From a checkpoint of a small transformer trained on Wikipedia.
Size: width 192, 2 heads of 96, MLP 768 squared ReLU, vocabulary 1075, 5.75M parameters.
Architecture: RMSNorm before each block, rotary positions, no biases in attention or MLP, untied embeddings, normalized queries and keys, capped logits.
Training: a variant of Muon for these matrices, 184M tokens, 11231 steps.
MLP neurons of a small language model. Each row is named by its layer, matrix (down: output weights) and neuron, and shows model dimensions 32-127. Each number is 200 + 40 x the weight over its row's rms, rounded and kept within 0 to 999.
Before each neuron's rows, "fires before" lists the tokens most often just after its 100 highest values on Wikipedia text that the model never trained on.

fires before: "-"
L4.down684,176,156,189,225,179,225,210,224,182,131,164,167,229,195,186,164,208,130,148,165,210,150,223,202,272,191,167,143,195,179,253,199,204,189,132,161,262,259,111,157,213,171,164,223,244,198,257,245,145,211,202,203,249,182,184,202,178,230,197,188,226,205,143,240,121,131,218,160,216,209,124,214,208,241,272,209,188,102,140,166,169,186,217,250,259,269,222,213,250,269,124,274,122,290,225,185

fires before: " ", "\n", " (", " |", ":"
L2.down519,224,220,256,147,214,240,127,137,179,198,180,195,170,209,321,235,182,157,159,257,190,118,206,185,160,154,196,155,232,236,248,251,184,213,289,213,162,229,158,257,265,132,116,209,235,265,207,166,233,226,318,155,252,110,154,196,245,218,131,208,207,173,149,122,175,187,74,185,197,114,138,220,176,165,220,256,224,188,178,179,189,233,209,159,178,181,237,132,138,226,191,285,196,243,159,143

fires before: " ", " C", "it", "1", " United", " d"
L7.down348,182,177,211,208,201,189,166,234,183,195,253,118,142,228,225,106,112,225,199,156,231,179,154,272,164,190,228,166,163,192,194,141,173,269,231,244,258,167,222,226,280,249,269,255,145,235,166,234,136,138,148,193,179,134,262,178,203,202,252,212,157,283,171,164,191,178,248,203,178,209,218,185,197,213,214,191,182,221,152,208,140,163,250,81,209,206,255,191,198,134,211,251,186,209,270,195

fires before: "ed", "s", "ing", "er", "le", "es"
L6.down503,164,208,150,175,201,192,217,193,227,146,110,221,164,176,126,219,174,242,187,189,258,247,171,214,178,165,195,201,151,143,210,208,174,187,179,278,245,200,213,247,217,192,165,190,249,213,204,87,190,138,154,218,192,175,213,226,236,249,205,241,210,145,220,280,218,223,328,266,121,210,170,219,184,232,174,195,261,178,190,206,140,259,174,162,195,165,257,246,181,238,176,182,170,258,195,238

fires before: "er", "es", "ine", "ar", "in", "ing"
L9.down745,169,190,142,203,214,165,216,151,263,238,197,233,199,234,148,177,120,284,274,260,307,174,276,206,167,162,222,206,237,272,256,253,160,84,135,113,165,185,194,229,176,148,255,185,237,190,296,163,161,189,229,148,212,230,208,205,189,199,243,205,183,153,234,197,180,191,213,210,154,176,166,236,223,232,246,256,280,185,231,187,127,254,198,226,177,256,223,185,194,161,138,271,182,181,170,211

fires before: "5", "6", "he", "50", "H"
L9.down296,182,208,222,173,181,203,188,179,160,212,172,263,218,174,191,210,229,197,83,165,204,178,184,256,181,161,223,175,151,244,258,251,199,206,193,151,191,217,224,155,163,214,166,212,155,219,256,205,181,265,329,206,162,139,209,200,203,162,159,224,186,168,173,182,210,205,253,274,231,269,140,170,148,147,144,249,139,122,223,207,212,147,141,209,248,212,154,171,203,191,129,205,189,231,252,203

fires before: "er", "ed", "ition", "ing", "s", "it"
L6.down638,266,288,159,203,170,195,135,182,255,189,105,198,263,254,212,248,247,174,158,239,150,147,239,196,239,148,196,166,143,261,219,187,225,187,185,218,193,231,156,254,226,253,216,153,153,224,198,260,202,263,188,165,252,201,168,236,166,148,133,257,130,219,261,200,160,178,167,207,217,248,180,201,215,224,240,206,217,140,192,170,238,217,156,230,173,134,161,204,221,172,199,185,214,239,147,344

fires before: " ", "3", "5"
L9.down165,202,255,195,215,166,196,196,183,153,162,172,235,164,172,198,188,139,209,210,128,197,214,207,315,166,202,197,224,208,223,179,188,234,157,154,178,195,201,249,174,252,261,264,231,238,199,156,173,182,283,240,182,307,279,211,204,176,230,204,251,216,210,141,196,222,221,234,186,224,158,189,234,190,221,170,252,158,206,167,166,165,194,138,132,204,221,231,131,190,198,120,291,246,196,263,212

fires before: "7", "9", "4", "8", "3", "5"
L2.down688,111,171,249,115,225,234,143,136,204,240,153,198,137,232,185,183,249,129,160,183,221,189,273,263,167,140,123,232,154,192,131,177,230,248,156,232,161,199,248,263,226,284,212,216,164,194,126,133,160,184,225,225,193,240,212,199,158,224,169,240,251,148,140,172,216,227,171,162,197,235,144,253,214,156,212,242,179,223,244,109,174,203,184,188,243,185,162,204,252,213,186,192,122,200,192,284

fires before: "ing", "es", "pt", "ed", "ion", "7"
L9.down629,234,218,185,267,231,239,181,145,201,135,210,171,187,206,233,211,178,205,185,191,267,164,182,254,158,209,236,127,227,103,188,186,145,171,268,119,205,199,244,257,175,158,218,155,226,203,232,172,234,97,212,212,218,171,147,231,148,205,191,226,258,161,154,214,239,212,207,187,111,260,185,205,172,192,242,206,180,191,203,198,194,213,250,224,108,211,148,199,127,233,120,145,149,177,185,259

fires before: "es", "ed", "ing", "er", " to"
L4.down613,208,199,193,101,216,222,280,200,231,180,160,253,187,239,217,154,162,224,263,209,249,209,236,186,121,186,212,268,164,169,204,259,238,176,190,149,242,229,196,175,170,174,182,134,194,189,217,164,247,151,205,230,187,169,165,147,190,138,217,210,171,242,162,138,183,222,239,153,188,240,236,169,290,108,157,137,205,185,219,172,168,153,154,273,242,265,220,167,171,216,172,226,168,176,186,190

fires before: "ed", "ing", "ement"
L9.down596,218,187,250,238,171,175,149,190,226,234,197,158,177,202,254,170,247,238,205,203,222,168,214,172,175,170,184,182,225,207,196,229,219,235,228,229,263,155,184,220,157,247,176,210,240,210,197,248,138,136,199,215,173,215,131,225,239,209,240,241,241,218,126,216,145,180,106,204,160,166,252,219,206,212,108,230,222,191,172,126,229,210,246,145,127,127,176,199,269,205,228,129,131,221,239,159

fires before: "-"
L2.down425,179,131,167,231,211,212,206,241,156,188,123,160,211,140,196,195,123,159,209,228,231,180,270,178,263,236,198,133,183,211,219,220,174,199,215,131,226,125,115,181,178,213,143,297,269,131,198,206,141,165,223,213,251,227,287,158,181,220,213,230,208,180,232,187,125,213,204,252,152,202,226,163,236,177,298,130,234,159,207,232,241,177,181,174,237,214,220,196,141,186,206,217,168,236,162,236

fires before: "ed", "es", "ation", "ement", "er", "ers"
L9.down522,147,195,184,211,219,131,144,186,205,271,108,241,172,217,188,164,218,241,168,232,214,221,224,253,218,192,283,231,113,166,203,270,213,183,231,203,244,190,213,250,159,179,242,253,254,151,217,149,231,256,248,192,266,151,189,150,195,157,190,198,229,246,214,186,225,208,195,170,190,164,174,140,204,258,201,197,261,202,197,140,196,227,241,181,233,168,252,149,233,190,156,164,161,144,248,175

fires before: "y", "a", "es", "is", "ol", "d"
L6.down641,222,182,190,193,191,231,213,227,181,163,208,207,193,147,189,225,198,175,176,205,200,156,180,201,235,285,169,172,213,240,249,258,178,175,143,219,123,153,194,207,245,143,162,186,195,119,244,236,194,111,254,265,315,181,143,208,197,236,169,207,158,162,158,175,218,196,195,208,173,205,171,185,271,234,280,230,207,221,205,231,169,96,175,282,133,257,156,226,179,240,180,235,159,212,253,146

fires before: " ", "\n", " W", " St"
L2.down610,200,213,210,155,238,243,168,165,199,177,219,180,231,203,250,288,131,146,140,285,129,165,205,169,148,141,190,225,230,219,245,155,199,199,163,237,252,208,190,198,211,96,209,182,235,224,141,115,216,197,196,140,138,276,183,163,159,120,245,212,170,223,175,215,117,196,277,151,171,140,193,193,245,218,210,158,160,235,142,170,268,168,199,140,137,199,169,212,173,246,185,215,246,148,142,135

fires before: "es", "er", "ed", "ers", "ct", "ement"
L6.down433,184,230,140,213,265,173,263,180,154,188,137,175,202,211,204,220,186,161,186,230,254,142,217,182,286,124,225,196,165,189,239,223,271,196,178,151,149,211,153,248,135,186,164,129,213,229,146,182,182,264,116,209,223,228,205,244,179,159,199,194,179,211,254,220,202,129,224,192,211,177,163,128,205,212,206,207,257,197,178,177,226,269,240,201,233,137,252,150,167,156,213,114,168,178,148,234

fires before: "end", "y", "es", "ed", "ist", "ivers"
L4.down398,238,186,178,178,233,211,162,170,185,241,160,228,172,118,160,248,211,226,201,227,157,268,172,195,160,135,201,177,154,245,213,284,187,196,149,191,179,181,222,164,188,190,205,178,168,141,193,274,226,140,276,243,244,151,200,211,204,184,184,178,262,249,189,140,192,187,257,134,195,136,182,218,216,187,264,144,220,186,145,108,227,163,157,196,224,215,228,131,285,148,81,255,248,155,177,158

fires before: "ing", "fore", "gan"
L6.down40,240,136,232,177,182,158,222,222,234,221,154,116,164,231,264,168,213,202,216,186,173,211,172,233,151,185,173,220,241,169,179,185,116,219,229,174,160,181,260,272,159,220,142,188,237,230,189,220,171,107,189,219,171,142,111,188,208,245,155,210,205,199,150,239,102,242,247,236,169,146,208,216,204,214,244,223,205,169,217,139,167,133,158,202,188,198,143,171,187,272,174,186,145,167,198,279

fires before: "-", "|"
L4.down726,175,249,140,181,197,257,216,274,220,227,100,144,225,150,190,160,167,171,187,265,234,142,202,171,242,232,210,168,186,211,212,163,160,152,201,298,182,169,190,221,204,171,187,147,190,202,176,198,208,159,221,236,210,137,250,196,142,163,224,215,210,166,169,203,151,201,193,213,201,193,181,211,218,170,250,148,240,209,185,211,171,148,223,150,187,254,161,226,165,188,169,193,128,241,158,194

fires before: "ed", "s", "es", " to", "ing"
L9.down252,212,176,150,192,157,260,168,246,234,191,207,180,213,202,153,297,162,266,228,160,159,231,272,164,192,177,285,197,146,204,226,228,209,216,193,213,172,180,172,202,233,223,217,172,157,213,270,149,171,163,227,189,252,181,235,225,208,155,201,233,167,224,234,217,218,148,262,186,165,223,219,204,168,155,235,199,203,189,229,188,150,228,287,246,184,216,234,291,168,175,223,251,207,214,172,185

fires before: "-"
L4.down272,235,148,274,263,212,249,163,219,186,217,182,191,196,121,193,133,199,195,194,155,229,187,213,214,273,201,185,145,232,175,241,196,182,169,238,195,231,209,127,222,164,189,123,163,198,138,213,168,150,196,185,230,333,201,216,215,180,203,172,216,164,255,149,223,101,262,166,208,190,200,248,154,190,245,261,137,262,194,160,223,168,202,194,181,174,209,140,184,152,182,201,192,139,244,159,167

fires before: "ce", "cess", "re", "ond"
L9.down415,207,206,186,165,215,273,176,183,256,178,264,192,211,176,204,227,197,205,307,192,118,211,174,202,195,194,162,207,112,220,235,246,214,120,155,185,240,210,187,222,209,254,228,201,178,169,151,163,123,193,135,212,159,151,277,206,196,242,73,246,146,215,196,179,164,170,206,253,220,197,276,222,195,162,199,214,186,182,194,194,169,178,263,262,108,241,238,233,134,232,214,142,213,251,214,228

fires before: "ing", "ed", "pt", "es"
L7.down645,222,177,209,163,175,184,213,261,274,194,164,207,161,249,219,237,175,169,195,123,209,224,148,251,247,236,257,199,239,176,197,194,183,184,186,184,188,245,234,245,181,124,189,171,182,200,176,150,207,194,239,211,158,181,203,198,231,180,229,148,255,147,153,216,170,222,241,219,182,167,155,193,149,184,235,212,223,143,213,176,203,107,243,244,251,247,167,128,215,189,178,242,220,224,174,220

fires before: " ", "a", "ov", "o", "ers"
L9.down422,173,274,281,206,165,179,189,123,148,180,153,156,133,237,174,260,190,163,157,184,190,201,256,256,136,186,176,233,205,178,168,191,192,198,290,196,172,208,191,83,181,159,166,196,219,202,261,204,137,224,162,137,177,181,205,167,180,234,153,230,175,199,137,137,232,188,163,209,235,182,139,117,194,181,230,271,298,171,188,187,211,163,180,230,220,211,296,161,218,197,238,214,235,180,199,180

fires before: "s", "ed", "ing", " of", ".", " \""
L2.down522,198,143,238,183,278,193,240,166,274,226,216,156,218,219,169,207,238,253,229,197,192,179,206,230,170,258,171,120,216,168,224,162,247,177,208,209,169,202,132,236,171,202,100,207,278,210,231,212,168,163,277,282,191,122,238,231,214,205,180,200,201,184,244,226,149,250,224,133,231,275,182,315,175,278,274,178,266,156,215,203,230,160,153,157,166,200,204,204,185,244,213,127,175,254,195,224

fires before: " ", " the"
L7.down521,112,269,190,134,154,187,210,132,256,170,217,206,157,233,249,196,217,240,156,207,219,253,273,238,243,236,203,268,219,204,152,235,154,189,227,200,206,177,186,198,195,217,280,310,252,226,111,187,225,207,178,193,177,179,167,215,141,248,180,187,225,142,122,210,217,154,207,198,237,206,176,201,205,173,256,246,249,179,166,216,174,123,179,260,184,180,189,212,236,134,135,192,199,218,226,207

fires before: "o", "a", "os", "an"
L6.down677,259,259,223,190,194,216,190,157,209,232,126,238,178,166,231,271,172,262,233,151,259,174,154,201,238,178,180,253,197,212,130,131,164,248,260,234,215,218,186,170,249,216,221,220,235,206,190,216,310,248,192,197,174,211,176,216,200,225,163,262,198,128,187,216,259,158,157,157,215,163,200,172,174,288,248,229,257,224,176,146,205,194,262,130,268,163,220,204,133,236,208,275,215,165,172,169